Weights of a small transformer language model: 7.17M parameters, LayerNorm before each block.
MLP neurons of a small language model. Each row is named by its layer, matrix (up: input weights) and neuron, and shows model dimensions 0-159. Each number is 500 + 50 x the weight over its row's rms, rounded and kept within 0 to 999. Numbers have three digits each.
After each neuron's rows, "fires on" lists the tokens most often at its 100 highest values on Wikipedia text that the model never trained on; "fires after" lists the tokens most often just before its 100 highest values on Wikipedia text that the model never trained on. A number after a token or word is its count.

L11.up578:613505447625605484445490548453496460447503532542544417562429455461489402558483568450554500489517511476415515434496436504451545484483461551477579533497525458537565428520523501444472542510544532536458533590496551502524492465432514549421464571451564599529568517470477444585586501533586527596495549470425356407459556531488452553520608604512519482469486601460554507473504516488512472491482505537525479461503528474498513463487415540516499498449519478561559452478521466461426472461426589
fires on: "re" 41, "im" 8, "vi" 7, "or" 7, "per" 6, "tern" 5
fires after: " B" 26, "al" 16, " up" 6, " O" 6, " El" 6, " P" 6

L7.up440:556451493518628543457488533499570521495527533484545441418513538546530467596457544562393459519516517501450507427453494454610452576558487485537461535371584433543483522473572499550463486554455502490458468536502447553533482536523451477439476570485420538429462482538454474509585502575478480427519542492536512541623449460621473498513437614428494505487498496452537561480486518520402421474413506505479465495437472528458505497468552502484519437537641479461475443434550533586529517514448409
fires on: "–0" 33, "–1" 32, "T" 10, "." 8
fires after: " 1" 23, " U" 14, " 6" 10, " 2" 10, " 3" 10, " 0" 10

L16.up305:523510473389496545579453486541368415495501466578519467450570518508480560414458547541509528570480460472508502544530434469495558483495551421519519446491486485514386435548479530502493487489444376507481589438557568462552524415464423505424549493522492468530458472539447461642489467555444555519476569489417481485479553554493508604410495496474607515477568411475490508546526553433550557457471478590499538450488561450511488531558595449433557519579456467498476553569501489553493570526483476
fires on: "est" 21, "el" 18, "o" 10, "am" 7, "ul" 6, "hi" 5
fires after: " f" 25, " F" 16, " T" 7, " " 6, "f" 5, " Th" 4

L8.up385:563557501496497496435509388423531527486535530518581540614525550499470481459460484518496590418504436477512478528477559368558538466566424451498448493500511478520490518496484503538551416603455437566577497604521530557518617513436500535391596602529519506441545484457418528490445490549420485519364464502558581430489465508471566515536529537522415487529477399488479547496524459477508540513526450432542479445514477445487492498445540542401555488574557521468469527527451454558498547516556559
fires on: "o" 21, "on" 13, "e" 13, "a" 11, "s" 9, "n" 6
fires after: "hi" 15, "M" 14, "T" 13, "B" 12, "P" 9, "″" 6

L15.up420:582565474499461474550525449453511519469524507576542581448513428530404536520499481563495556547517483555438518499512480447513521524481444476512471510563633487554536446548431526484425383520505497528531528445461501447480479506465596522448403394522512416536643631581485581388505555545504514463501562518473543536530551562466490472508435508549597489439506553516434464531442561514537528433507488430452470574474484528485455568530425366507460487540411471522435501533529521533470538455474521
fires on: " the" 32, " a" 12, "po" 5, "o" 5
fires after: " was" 29, "p" 11, " p" 8, " is" 8, " con" 7, "ur" 7

L9.up358:519448485541480417399474520471481449548413552563548455538382483498494405571439496523567538525558513556405540482525443491425516453506517581500493550419519468518474458527462523482436543581469495495519576519393578554425426478461448542476523586514448555505449470499458430517506481519547466521505446488442441501444511554533454467449605516543518525471505583483600537616477562516445518505486555588499467538540558450414480595500478576396525549546483405525571473577535495448430467510523533
fires on: "re" 35, "f" 12, "m" 9, "t" 7, "s" 7, "vi" 7
fires after: " the" 23, "al" 17, " El" 9, "or" 8, " Bel" 7

L14.up267:486451410483465419507471465459495496535541421411485550462425491491511425518457584576529550541532508496516518434519428563508533417466546492476551528504521447478571482500506509545379559444545499526427435455566472499536510436495481499377621593449447611495487575463479475494545586526519491511486484550497552519528581432445514473456539484340503525487540379445546604483548542511447492481531534541518457488536497534466553544439423553564484504514491433509462451563498522507488484376593496
fires on: "s" 39, " U" 22
fires after: " the" 25, "80" 7, "60" 6, "70" 5, "50" 4, "ar" 4

L7.up201:464554483448538466512523377493400554479534494543545539555529472471614465527524506426447541589373510553548491504456497429500482425440513489509543497451483520607489543483530473548583518552418520548479450649528540490449412529585465525444524556508488555388512515596508555451500560587501481448528467515458510501450438433538432482576471534586437521453544442402521513510538495459418469505488476522619507526448486467524530473402473495495467417524545550472539548540560591469521499497504477
fires on: "e" 22, "p" 19, "a" 15, "im" 6, "t" 5
fires after: " a" 22, "H" 16, " A" 13, "A" 8, " Y" 6

L9.up193:572589441412508510483458440412471487470502484530556478545501514530462451486393488463426554538498396640523473439582505415463540601475398489480515444531530459494569513541531543461533513560581499515451508492457441444577489473490539585508594451464473516474549556431496541449484496463498522527443503575488486466447553504453543441520495575443453503600603471550517550490593488496522517572522484464441441442403534498554438548467488450455531516477512531415424459571616506553438476530466568
fires on: "e" 18, "o" 18, "u" 12, "a" 10, "s" 8, "ch" 7
fires after: "y" 22, "or" 11, "T" 11, "ing" 10, " for" 7, " For" 6

L9.up587:556497487545481500552480535493457506504517464460528444536529477448512511479547533511413499509508523477484590536544510582471473520525450509458514484438440464510587533480463537393484519533516495625554487556519489533425472488462447473490480388543526502471502507473396546559556455426495591567450487505507475603413471461403433538612521549460512534459520512503516524495538545568442461465526428492528564395418560479426437490587422556580449381496530592501515504503505399380516519569583584
fires on: "-" 35, "|" 33, "•" 7, ":" 6, "ã" 4
fires after: "\n" 68, " " 8, "s" 6, " in" 5, " S" 4

L7.up587:593543511577484488500505434500535499572477495497520443538497491539489482540521547401465544415468535436559565509513434548433579508558509474486513462531471457494518445500485480406462543507640450613528495504671492384586498428517509451500518487528527420533463519521526508498542499508540487513612429461470523506408399510438512541459526491456500448452452465521568453529554445638454492460496495565456454472427538416557478497467430488590468531517565593452492457512497485437504524555597492
fires on: "-" 27, "ic" 17, "born" 13, ":" 9, "•" 7, "ing" 7
fires after: "\n" 23, " (" 14, " part" 12, " " 10, "ed" 4, " end" 4

L15.up603:434402555495405454474571449467488536423512529501579514498505441570572486570559418400492545507448542529461495444501501472517508477487486559512540510494507513464443450529587572445476495579569503455525560565506491500603531518438507493448486470509486359531468547475491485478513562536402600468520555522486439436500454560550544514506507523423410548486495470472513567582376478489501507555466562499533554524448545602428393444593602476485537504532492531506433451468525390519504537582451514
fires on: "p" 19, "app" 10, " imp" 9, "hi" 8, "d" 8, "al" 8
fires after: " " 26, " ex" 12, " re" 8, " P" 7, " O" 7, "P" 5

L9.up638:513520573562461455547465546516548502516463449509528496592505466392424436487468479470443456447567537540470505488606562517538536458560519496501497448527555467556556359455531434558490489499476540521579508482447451321517477471522501529426492428456555546425520464453539464526465458484538523539503467541435499480638398451487529538588477496578542482523496570548550467476548443560581503560414509516496593528519496400395541475488409493453551519465476601509469513497411489524511526471503474
fires on: "d" 44, "b" 15, "f" 12, "m" 12, "up" 4, "ing" 4
fires after: "or" 18, "li" 10, " Li" 9, "gra" 7, "ri" 6

L6.up566:561543583510535482524432578417528467409457573403483513500398502467477479542443506403461521564532544434496504528665538518446506453475517583587424517476544534500435542502415455530464463434581519484382571491492612533523441466449461471596498519487427444532565507550477404521570594490522509507543541537555479486513534521523509523481463499503527512364551482513546493577446400489473495400519507571492534536428485456482502422507494488519514475439504494470570527518505499426544432521455462
fires on: "i" 24, "o" 17, "re" 12, "e" 10, "ra" 8, "pe" 8
fires after: "D" 15, "or" 10, " st" 9, " Port" 8, " St" 8, "ill" 8

L9.up227:478502384468410492560448533578472481475512466506501568567465522543407537429630462412522550546495454453421502539462473532497530432418454488519442483487562599463553447532529531473561547505488520497528501512405594503484503596619400455506500590529450559523587468587513465501503518524425465573502496475494514512549480451473365475503578616550500454548571534384482444489514486451534457428450492428588510586476509454456477496453459516439468488538547517507534489494467473495501461559508487
fires on: "P" 42, "D" 11, "K" 8, "R" 6, "Re" 4
fires after: "\n" 68, " \"" 5, "==" 5, " Na" 4

L8.up622:513505457495490443380505516432422519435591495453508485603459488504512515528546422419469577534524550466529493460555489392510491501567468472554503497458438511555490474523530577597543486580500515490504549462519582479499431464463414531606529455409437497458515455469398433498532554496491454477405535501595514514532497593522532581486512510571544499470584459540418473467549454545539501469527429577521508423539426531526507539407403429430433504468459594524522412436517462521478438523556452
fires on: "o" 36, "e" 16, "i" 14, "ve" 10, "vi" 8, "re" 7
fires after: "D" 21, "N" 9, " I" 9, " A" 8, "J" 5, "C" 5

L9.up372:515540504523521501519497501478462586375447458544582487434536477496441520505604492459415570482496467506456463512532500515441503575486551422473561446509434400540399579597473581451522427583514395500485556491580527454529510506541430553484493530442442529510473449479523468502484479544522558485462479551532474531423553557548498567486496477513395455501597525493517573481404449591547471423502625498433469572496495502459522401569534590495542414493549493411482519448542551444531536493452503
fires on: "e" 33, "a" 19, " w" 8, "ra" 7, "ron" 6, "ri" 4
fires after: " G" 23, " g" 9, "ic" 9, " V" 7, " " 6, "G" 5

L11.up491:529572562546443374446409485564444425422421459510486437495418501518539493506480528399471451536592486609472463561563592504477459471468482503472502399570498453554524544535473446469474495423423471536506473548517492541516544548527522544508490484483443482388546554500457437423510498595478487484522471502537443550457558466533458516585507510500532439491518510420534489640483535529498509497535413599501457553499544558514514491489552549471631579517507602518460565433455517445542557522533418
fires on: "s" 57, "at" 8, "us" 5, "op" 4, "o" 4
fires after: " Lo" 26, "M" 9, "t" 8, "s" 8, " Mo" 7, "J" 6

L11.up399:542594520523537491485484544468487461480505499531467538536516483491521521448446547562507522455558499485481453531436449461561434501585525470449537501439566546513450502518445478516422450541534456454531425478551499407525509521477524543426548487448558503475574566447489496431484449444451498531434559529540577424524497563404568392546524445450474480470491435647463453529543452464547571443536492352520500545424573373592386538613515533555464457587473558486454509493545554522490561514496519
fires on: "ri" 44, "ur" 27, "tri" 9, "li" 7, "ch" 6
fires after: " p" 31, "ur" 7, " con" 6, " sub" 6

L11.up307:466507496594552456581576553527497539570464437481454448569488485513454413544441461383489559421522459498508572579452575500409511462556496484527467529516568502481481500535562494547512582557441492491491494459428539435519568407546493563553489589388550508547483412389503511538474456495406547520531615524433431460565514534573572574545538548514442483502499469454486491514532388516447542518489458500489559521403500515562443493551528498458499499444543527471470523561464467441451528380474562
fires on: "er" 48, "our" 7, "ol" 6, "ent" 6, "ct" 5, "b" 4
fires after: "th" 19, " T" 14, "ci" 8, " South" 7, "ch" 5, " North" 5

L9.up222:500468602506511499560473436499403476547517538488507481456475537538481394534577495510542399544561457513442477438449517472473513439486612571510469554470449565498463520511542516466447466638594380547498499542481534525510432609471539507485455479590522440444443459463385440512456542564499445465443487476495441454485567483481494510528524474452431493517462518506484421524478452488492466434578490436590574550501523496543560481537459444533543411533476615493563494448556410607524454544464564
fires on: "\n" 26, "ra" 8, "s" 8, "ta" 7, "en" 7, "op" 5
fires after: "\n" 26, " P" 21, " De" 11, "-" 10

L19.up185:539473413457517529497554514439518478463523508560583496459472424506491411503554501545553499521563587515460613491512562519524459387496515565556408461467429600439478464536572396520497498512424464554515585449487545500445553519503496584472560502494554472575488438480497457471475531605506443495428469518492468494475503499420531510529458483456515381550479479469457594608476572451568569580588525445455482565493563501506494470492549467462506490446391528474537429472485416570481595504461417
fires on: "\n" 30, "n" 29, " N" 5, "man" 5, "u" 5, " " 4
fires after: " |" 28, " E" 25, " " 9

L9.up339:477537538496461493488456567525378525457465461517590462526459501499444532483505545537540572520483542461469513512505583473430466569560564425557520472399502540606452588541503564513479477520519443556515470513433481504535402520480546627445403633483572504421509476421525533456459511574533445498480495481532462477397467509489550490580498599471444457511545491491480522451522409473512456523468533443587477435411478557510539513651492456376522426508482482525531588463487487507473520482441514
fires on: "na" 33, "a" 20, "n" 6, "ga" 5
fires after: "A" 22, "'" 9, " A" 8, "re" 8, " a" 8, " (" 8

L17.up63:484461506447556575436483566536484503565492523537461464586497511507544536478634433554540557590528408522519423482398419517386585511495496433548494544493487481440483535510473529552556494435412441506568527432660537494464522464454431534561512567524514511447477630488462539548495513536472473601492485490509524450496464583558588435448512482476471426376528592472462538519491502485590517537468546527421457495528556446541488495526575527513427526493492463553486451433539467454464526505541485
fires on: ":" 40, "," 10, "li" 8, "ri" 7, "n" 5, "′" 4
fires after: " 3" 16, " 1" 10, " 4" 10, " 2" 6, "f" 6, " f" 6

L5.up26:511534513647544436494510595481628476458496516473541485513488488411458481491479592417463469527543533594468514484568485545491473551525417540523581461418382395511373463532520544547463440502501487431555510497532463404498500495536470473510447457398555505471533486521492395451491563481484520471453468455521476528624490498566504512571520486560535468564506510518520513474521513471452495536535450492531455629387463462509521477548494430475449384514520511604541473501461511513502542543496384
fires on: "d" 42, "." 14, "b" 10, "f" 10, "ab" 4, "l" 4
fires after: " C" 14, " L" 11, " Har" 11, "li" 9, " can" 6, " Ar" 5

L7.up447:451486533513520521509505415552496506615493527573533509495439611552437555494562502570543524503491415557465399428425483451415555541527471431523458483511508534521503532499453600499529483522470491447390588416462528515533457494484504511458432539627442473454518427574397480494435517486454496441447561498565482481478483502538548493498540549395491529464517487420505465479536541464570487454570481533440529561446567478595485484628474464462480484517605590612505485444540466434469554483465551
fires on: "li" 20, "ri" 12, "el" 11, "am" 11, "n" 5
fires after: " w" 27, " f" 15, " re" 15, " pre" 9, " W" 8

L8.up348:561446468592481510545489483471516518501490535450467479547502460483489507551564572369497568458545511393495589569379565524387527542652523530482487459440509494485485425428519509469422535518528493572582413533555482461470482442530422472498452440599460445490474553471493541534478485512566517513431505517520483445402545492448467493472493580542457535528471477543504519484499479535489399477602426458529568480450557464418477549503359533515442503564500579530545547485506519426479520533594473
fires on: "-" 93, "•" 7
fires after: "\n" 93, " " 7

L7.up583:590551490474447534390431490559416407506453494451517422498493523579532577501525560530405524508580481491503515494528506455530432458600491426484511464519505527592505544572448477504454439406444438540575546512522484535464454515487439509485597543433554471509411540447481505465477495581619506462472512510518481459416536445450502422501534514469477538529495424466585412436591564478498580492539463405562437491491517423583451574552475481435489531554484579470457556498572510514602464518483497
fires on: "n" 51, "s" 19, "na" 8, "pi" 7, "ni" 6
fires after: " E" 57, "A" 9, " Ju" 8, "re" 7, "E" 6, "ju" 6

L8.up198:577553527570427561429494406542542477479549456470524424454572572476465581505559523506596480454544523563540550492470471548576626422497510565562499442507563469528545394479479516488442417488497499417447513428450486491482474538494476455575520471526514446580555513489540552518426612514524523529499531450558465498455465407475455523439458636490445515480514354606564492473437531534497516511414516543403507527517531430466406508525546513515534532515478445487496516483476487486445610508497466
fires on: "th" 27, "cho" 11, "ge" 7, "mo" 7, "der" 6, "vo" 6
fires after: " " 43, " re" 7, "s" 5, " (" 5, " w" 5, "er" 4

L9.up633:519493586445603494500492485516503468445497493482420529517405477501574508593604629410451488565547514493427560531577578498434538523541457564433537420534434511497478510556504511536508485494440462457490470514514577417461464501485603450412420508567508448565496426525465476595561430488493457510494499524452518555477493474452537525451445488466521507464489524450535528524545529475560523390554534507496395531531535504495425384574483471507421555453389421585447537582562527528459536535505482
fires on: "y" 20, "il" 15, "ha" 14, "ley" 11
fires after: "s" 65, " pass" 6, "aff" 5, "d" 4

L17.up356:492477499460492573639455488432444576420522535537413570426489446564484537600563528516484516474463565568462492488476536505492434453502495555454521506437459480528434512520518561457550531512473430484565573442448459479468600439478452465499546556508504490539494497479421580404588384387585446460506379522536528517522545558474459551482518491454554619569487573553599493522543462562487461473491506528596465526483560498450519534525434477513426463477469475497459577514403518461459524503552518
fires on: "u" 25, "ul" 10, "ign" 6, "ed" 6, "ult" 6, "fe" 6
fires after: "s" 33, "c" 9, "ed" 7, "it" 7, "m" 4, "il" 4

L7.up142:493544502407430369510540403435471614493582531550476522528435520449530477552422538474452603506532466522444510574422537442491530460541496442580512440567491567505381517471503516463556518517418468575488557524519549489496513485497379472496491499425488554409615519497496449586438551555566417460481511558566369487445476550471428469514533610489453481511416448442500532486537526534479448575529491471536551496457552471515471540483512542527537536532454534513519484531506528400514540518519429
fires on: "a" 20, "or" 17, "e" 13, "l" 8, "al" 6, "t" 5
fires after: "H" 35, "W" 12, "A" 6

L14.up384:459472499508488401506423439523467452526542606461510532575483597480469503515456569475470530580466549550483474514484395426424601551486519576502439519558542505513448512418502565486528516436488527540654457529463532485438493420542503490413504602498544541483513545525500476494532494508537549449507432550466487491577446507546528541422514430542533536529481548445560575580493386472446514468492534514483532486599493452468420524522431441438482452463484544466480364519388486545442565493564570
fires on: "m" 15, "la" 11, "b" 9, "v" 8, "f" 8, "d" 6
fires after: "l" 21, "el" 14, "al" 14, " Har" 8, " B" 6

L9.up480:568451413465467508406420438468525420447561549469513520506402399526532487483508424455389465580529574444442547395520566572520494516548517461469498493576543573436515525484533503453476437538529425455550517555462512522458523562458490468452593555615424541547451502522505504564461485462544485556413554547548496452481473464439585431487497404477436435500513494502476530464523457490556461524514570494409588535474417560470458495507507605507533527410509523530501508598469406567535481508509503
fires on: "y" 24, "ut" 16, "s" 16, "ed" 8, "ard" 4, "ur" 4
fires after: "n" 36, "ed" 8, "vi" 6, "f" 4

L13.up355:530500470475529429516452559476521484490510438533521588494467586500596481484511506554432522550607505501467489504469541464547467562503523468497548558518487484495492535574418521387461413534468521588438523417529575482473469536514485444510492480490445497490390436548568536469628578426585498461486444441506556582518545448390495517582507483522504517491525456450519467490518541607533493610432479487517510508406476417361491550454524452502555511606479541446509444505467391453572492458439492
fires on: "st" 22, "ic" 9, "ba" 8, "ist" 5, "th" 5, "50" 4
fires after: " " 23, " in" 8, " In" 7, " m" 6, " 1" 6, " (" 5

L6.up263:613430529518522469478415569460471463528487542532531471524404499456519511466433430450478493593510535524505538443648430455509517532481533494544437510492479546480540535526452479548407552471597580508515543525449485517443473442551500561417479535470334496476536555483463461550559524499472501510531481579424454464361523527584546572429624525499501514521478551558551456411598478633519507387449520437505481508503471465493516506517462461474492390504490480521521465539530510470463525505501488
fires on: "re" 59, "me" 14, "vi" 9
fires after: " El" 18, " the" 18, "c" 13, " B" 11, " Col" 6, " O" 6

L17.up613:517419519495448502524544526513472496505509464474412506532447492508476455502538497541497439473514496550545531415576463409482425410470558576569554448464509438568465483525562510552514474440481435501493595516487512466458441512532538555511475490571535503590503422499518463480442564668445486554430522553581509466450497434560520562506405458436388477486466404466441532511507439564514561541585516511450546556577486441395418493500544437587510471532582435499568507529487526573507517603538453
fires on: "|" 36, "\n" 35, " " 11, "-" 7, "an" 4
fires after: "\n" 56, " " 11

L11.up312:559427546439505422502522447485598458519504640494540476565494470463511514498501446505474515475563498470506463495518542548466482448523503583509410426486515521548506523493513482647482424564526499516578551528462547473428514523323494483554546619504480529457477569498519448389520543470518528515479389473467531498513519468548609558534476511477377505483532488567495511512563414455527481503492437562542483550575426462543554460489369514524482472528520475540496377583434476492483548447491488
fires on: "re" 35, "m" 16, "b" 10, "d" 8, "s" 8, "r" 7
fires after: " B" 17, "c" 14, " c" 10, "l" 7, "M" 6, "il" 4

L8.up444:439478567518551520540470401465588524491495512461473507479450435576485528417511524564548516627524574469566570548534578545529508505554651498482468461541431498483506418433559474572414548579572493553587433519496561456511562458585412481435554466513427455494436530577466535512577466556486548523497446466548522565457530514438520481549483472553475464507497439505416518409504518521511479449481384568479545547429488484424450482568416478503493517586565448548545508479467496465518481577507480
fires on: "ra" 39, "re" 19, "pe" 12, "ba" 12, "me" 7, "-" 4
fires after: " " 35, "c" 22, "es" 7, " c" 6, "s" 5, " d" 5

L7.up431:452496598570522408452560435483615556569489485446544439480409394518537464482514478416489560485594533580495402435457436539524540540435483431492464485524489503583530508433484524453550497532532508469522547567541454457463572534458447479431466458480480422542495592500487415537530559515432470503506436484442556524554604583578528502456571485524423439491521499500539512530526452605496490505472445511547559526466605474546523496460494431381559497474505411541516452479551398558486500452474507
fires on: "'" 40, "or" 21, "al" 7, "r" 6, "d" 5
fires after: " " 24, " B" 18, " O" 6, " p" 6, "l" 4, " c" 4

L7.up137:516421448486560486531470472587362546418534546500489485494507541539440416499632450522495449553535432420462492424372544503467520448445562472506497513538471571539450547401508540530566438597550522429464466475509520439482451475509429609492468482553423528438511472536505452603504531605556501509528494500569552495463480464506444539546473562451472526537479492385490478413492451437502522478616513514474564546564467447530560459518559475466527481460573578498475514445520490508446530579477570
fires on: "\n" 30, "===" 18, "ta" 10, "==" 10, "ed" 6, " Music" 5
fires after: "\n" 60, " (" 10, "-" 5, " San" 5, " enter" 4, "|" 4

L8.up307:563492541440574489401499483527510626490443439546568506458449533459532510454495548551531462440504514597432504509412425509548497515485457498525409509476463518515570538474548540420561491510507460551465413596506526493470546439571481446398491456489378566498519486492441461539547538506568580424461513503468558538522456590593562609405491515499571482495537462485456495538509566417465477473488434457563459474542474496432431458475595469563518464541555515404565445530561420526502486508497411
fires on: "–" 55, "-" 11, "." 9, "lu" 6, "T" 5
fires after: " 3" 14, " 5" 13, " 4" 11, " 6" 8, " 2" 6, " 1" 6

L7.up143:433453522519503474478545480409625407462472529490478469507431470498491534483419512465458545669588548561500434502663535579515530486437583505473408396470408532566388516471480510540459495462572559565554516456479551489440511398443545502531500513479505546512512553500475557510584462536519524515534536508499451559493491523514411468454462509638414570507442527487506490498484471536469448522509515450513528493530416475498460524566518494526457516523513542423493522550545431544409542440468554
fires on: "ar" 29, "ra" 22, "re" 18, "sh" 8, "at" 4
fires after: "c" 36, "l" 15, " S" 8, " C" 6, " K" 6, " d" 5

L11.up46:501451483518461480477462425408466502480472502517568507529476488495554504538406496508453534578550509457504498493510495523430506487527494574500561495414482533489486509443578444604564494504454521462506561507618549584555495571481478469506544462508520517513497570562417457491524427652408526558369577521510578495470571433566431493511498465544475499511521512464474438496492472516495544463522544607479536552408467431549495529421518485479475521521519631457430419510408406529416622547446535
fires on: "ri" 29, "ra" 16, "re" 10, "i" 6, "n" 6, "R" 6
fires after: " d" 33, " D" 8, "D" 6, "J" 6, " b" 6, " f" 6

L14.up335:504513472530439532455470518483448539512574386408536497518559559523572509634574530485476514559458496483582434445511375544436517459481504627461479493547498528488517466428525492467455484536498428558443451471512446502508556560573518445446583519532482506564508573530414486476492521523463488487462509476509468546473542507621496433553416505417464461457548478516545583366518484476554463475434500575415462516486495500482467451472584503436456508531423522482576498512530458420430639476557560
fires on: "ri" 29, "va" 16, "ab" 11, "iv" 9, "vo" 8, "bu" 7
fires after: " " 37, " w" 18, " f" 5, " un" 5, "f" 4, "s" 4

L8.up152:605528524549462480428505554563571533494523484432428501448479506539481502482616547391606576454541471473529544555435555559405471364512600525530514483459472514518482452448487535490418515551486496578573516491487508405516519485540418498456512494533512578461389517505531524469454497539540528555442451466573471465540583583458557581443483491476470513494466441535520431529493450541479468412495462486500453494471532503494490625440408592525438525542380493512449439455520551449480543558552486
fires on: "-" 77, "di" 5
fires after: "\n" 77, " (" 4, "-" 4

L5.up302:502515560482543500570532593520462465457458563494562427521547451457485444448562533518528488554548471606501493588518527457518579447486500492573465496446491473446487522513515520518527477579672530524521483426422554508523502464436486478491410398501486500505456499601426474502519570518451436539501502488520526495417388517594483492548544438453450428504478443625515439446540511491446513454544527443430564527504574462476481544415484476611519471550551402537455514566496511407411512471463417
fires on: "on" 19, "ed" 15, "men" 13, "en" 13, "ten" 12, "low" 5
fires after: " " 52, " T" 9, " (" 7, "C" 6, " S" 4

L7.up521:524480540516565551503465461485545540551484460475531507490550491509541367517495484406391530423537562488582523558518505487436563475488561489477495485552459491464528357456563512420524408555442553454439528581558582486520498522526531665496504488446501547540460502473535442496587403463458458482397465514538434504527524527580473568612525487484450459373540397497508524529558509559483458579477496489475481450461492500471487486562410499419554483546506557475485586536458501529573518447501466
fires on: "ist" 20, "er" 14, "or" 10, "ent" 8, "as" 8, "ant" 8
fires after: "th" 25, " cl" 14, " football" 6, "ci" 6, " medal" 6

L9.up135:481547493371579506579487451467543468513485521525508544558504434541537513523451542551503609541497512513453523532544499419564539538539628454473488438482389522551436437489533527484588497508481414508533560540431550506504475454477484465429470593494581545411471561565464560524577503535437489453348502493535447476491477540410513513436433591568599533427483455436456462505466612460569454474503528468487416461476482471537362488549487500515514532512487489456537578542474509515529497438484506
fires on: "il" 30, "ha" 9, "wa" 8, "bu" 6, "li" 5, "udi" 5
fires after: " A" 22, "s" 21, " a" 13, "S" 9, " S" 6

L5.up614:598479540546586505464535448615482577516595466510551468461448487543466475431519436452470490500521489456466522467544452482502557497544468579576527530463448457458541446496491502488462595587433527489576471412512561503471493517480468447441414498569477384455518571535499478518545520553525488567475560483575464462451439537552418502448500507516387463497507495391437540512428425477519454516480609571490578519558487465506497489634509572573527474428607529470517550483492485420457565458459576
fires on: "ent" 41, "ed" 18, "ment" 9, "aged" 5, "cent" 5
fires after: " " 46, " w" 13, " (" 12, "com" 6, " sp" 4, "s" 4

L17.up29:457509472499493515561455497517470485584478546447544597496461545446530541525590438493491499530572463434499545456527455479495479506457412512571450568515487517506498435526564504577550499495431458451514527455505578518513396549549502559571404506574451482504554606497368481449522486618414520549493461571516500354495458467503449604419479544517495465597494508494503521446556487489469390478481495633563465575465434567510413488498493400498474511526515558497465542478514404516442523518535519
fires on: "R" 13, "M" 11, "ir" 11, "J" 11, "d" 8, "P" 8
fires after: "\n" 28, " \"" 12, "ul" 8, " b" 8, "'" 7, "f" 6

L11.up168:493529490557524457484423409551455464484516464572486417424455558431437529478517489561434520550536515566452537504449528573489546474503450564511531492559482451561444522550500589570562409445511524465573503380518426418491524385516521484447546474492550448526528436452413508630588445557530550506419537492542408567549529529478493502427495502471498458532423501490480459410515550494516517582496525477487594523486476488536405572477518448528509465561476558464466527603594387559526518515514475
fires on: "y" 17, "ir" 12, "or" 8, "in" 8, "er" 8, "al" 5
fires after: " S" 33, " G" 16, " F" 11, " g" 7, " B" 5, " c" 4

L9.up215:485457494497516538530437451546469507484564486471492480418532534542515456408465552446482451433563542442499425526491565519566560482461540472535479487503542446512556462600535507547489469507501498502588564397477463435511580502431516509509597558453499557529505508579451440536548429503578530432505580387363480606467544570484500598518472538412536486515516441454460438431565481549410564517489491512533526619482523547470417510517568402452434422496515498503405508510526566467578518552499474
fires on: "est" 23, "er" 18, "amp" 9, "cent" 8, "emb" 7
fires after: " " 25, " F" 21, " f" 17, " c" 16, " G" 6, "r" 4

L7.up183:584595582451539516558544422520451567379553475452546552470577479509457523462495456418468437518534468536539472555441570548429503522584595482524393534497524441461474454511511575506575459544444547502467513441451462523495572559429464597446404416520557469552521510564437469522535482583529494539545612502470455552428426478545522480479566509445384449416480445542522523413558430448481493504526513537496557468516522500458445552521480565581501561462530511451466521467552501492504523457536572
fires on: "ment" 27, "ev" 15, "on" 10, "val" 9
fires after: " " 20, "-" 15, " Ch" 8, "com" 7, " (" 7

L13.up66:595498523494418364452405562547497415502465547462502400489557533566615488456515510370456501445586449559468401481534543403522499487542587514500455500481543461477552541572464467487546449433516517454527416495483527506524488529574447563489534453621458468500486520450461494490418578581524541497548512527496443504452503433478480484557541538493545549543483505518603515471461504409539557525575459488511535450487506513391564545536568482508522542530495480574437526499503541479450564461369487
fires on: "s" 45, "us" 6, "na" 6, "l" 5, "ck" 4
fires after: " Lo" 20, " Ho" 15, " mo" 9, " po" 7, "ho" 6, " Mo" 6

L11.up131:474450484482562508532487504493554567580521410549513546522482433508520489465497568495446438561603558499509436490529430493464459462441463637533504552576542469473506376476548520512565466502480512466453489552490537426444394529483445516476578537499559459527553542536429525467488517469509497465501586452377447546468519461509482572464466508502536491453490463572523466423484568485409487651508521562525561538494537499390522518454601429412524498574513544527499471565446412399534529427443517
fires on: "d" 36, "th" 19, "ter" 14, "ing" 7
fires after: "or" 22, " a" 9, "li" 7, "d" 7, " an" 6